Weights of a small transformer language model: attention and MLP in parallel, 7659 steps.
MLP neurons of a small language model. Each row is named by its layer, matrix (up: input weights) and neuron, and shows model dimensions 341-511. Each number is 500 + 25 x the weight over its row's rms, rounded and kept within 0 to 999. Numbers have three digits each.
After each neuron's rows is what it responds to, as a language model described it from the Wikipedia text at the highest values.

L3.up978:505499502495473530502491532479469505454522487512458461515541541456511488423484490504488516447482492498492531477544498511492499538495527490469515571564511481524524489515464487477496541473510501540492494524494475507471497491508507514531520536479494478505514504521477534481510478494523488477507536470516474490487424496563478533492489486499525522531530528518455531540526486511466527492477483496505481505510526495521486481486498511554501483494546515504511498495507540458529496498507499497480526538530511499457457455500
Description: Route-description "through"

L2.up707:535517520490498515514503476496483534460487487456520498553493464520499478447525488520464475492518532492529484496502500436469492472561483495496494483551514541539525451459498485490515540446477455507547547538530498472509527498491513470510491483498485521471513514530479534501531514495506505516534533518490474550490443490535517490489514512526490495529477467488431494517509513512482526494509461513506478518535483550473491498469463540492489500515505505518519457511523509490486514494543480541524484465476464488521494465515
Description: Sentence-final word endings

L2.up1300:534512518471499509499486463495504520501533497523515521550489483495518517515491467522467507511511491536529503521516490525475493508492508482493467537463493511513578514521450536522534502495506496528495517452515496509488494494477485502505485500490505490549480500536485535554546473464503492502497460463548450539482482506479496476477544507473483501491514514465514514492530574484472503471496466474451517454526545486491508486480485498520482501508525502515518427484507504495514496491489503521564490451504506503515547493492
Description: Movement/route prepositions

L6.up982:548497479534478469495485517467498515496533505545529476480503507499470527500468506492494466492513519503480491465511509487462477503531522473521481484543484512492526476504464480515512482487493451494529547450558465487526488490449487506497504493504512526520507535500482497502483488543499508466485498449520491526506544483525461506474469470491506481471500505497465493519499539468465522510508502496498505504475506469512511492499474524549504508557525508497506479478457530511488492522515489493495543488508480537477531528509
Description: Temporal/locative prepositions

L6.up848:500457483548523479477485528494526506496460504500464504501498511477529533496512476532513504507485466480451490521498537489478496495535499509480454431535538530492511525494507524503483474499467516461532493514515466509472555503509530511556516518523553507498489510501487523459512510501479486530515533463505488553480508422493541519478536496540524483504503465500524487493529452542513514523534465544510537563484535474479491516518478500485465460515492487513551498518513504448478447489512512501497502508516478494473469506500
Description: Sentence and cell ends

L2.up1905:502470512493503545491502480493476471537485518465503482517527491463448465522553485508474519527525519485514503523494455519430471486496510517457483476496505534522548440532488474501466505511513458481494490491507521510526514538490490480516538506496438505516485522536498475449469543513468504466494507499563491548519499515497494482465540502527514517514517492481536489517473498507507491472517490504491503483497493549517473533547553548478490491495504517533536499469513549510477506518507495528508500514494491545500525517507
Description: Word-initial Latinate fragments

L3.up1069:497458493518473489501506508539461460459469458512505547485526476517507502496537491481516512506479460505481510462474510490479444482558508505565487476541463505475511488495500484480477512453446491524550545532514480475470490522509497480515531468472494520530469506500521502487503529523470494518494556512516477486512494448481503554483506464521538521518531474447475507489520487538492517504527464524480440546514494498503517536521489465476484500521490506512508534499494537502506532453526469541492497508481470455466503454505
Description: Word completions and sentence ends

L3.up1217:531504495521463476531491456490496472515453515490515522488517474486511505513510494490512472486496482523477494469487492552478528506492531579538464483550466497504527451486466507523552577518508483475540524474506505540519496546497495506517506470489508558495487491515448527467473509513505483528515531524523508485531529483529556476461539544498476549533500495501505466475512478532512485493464509555502477501506524493537484521521462498539453493547483481541489541525515485500439512472518463519531513473474483538485494508481
Description: Word-initial fragments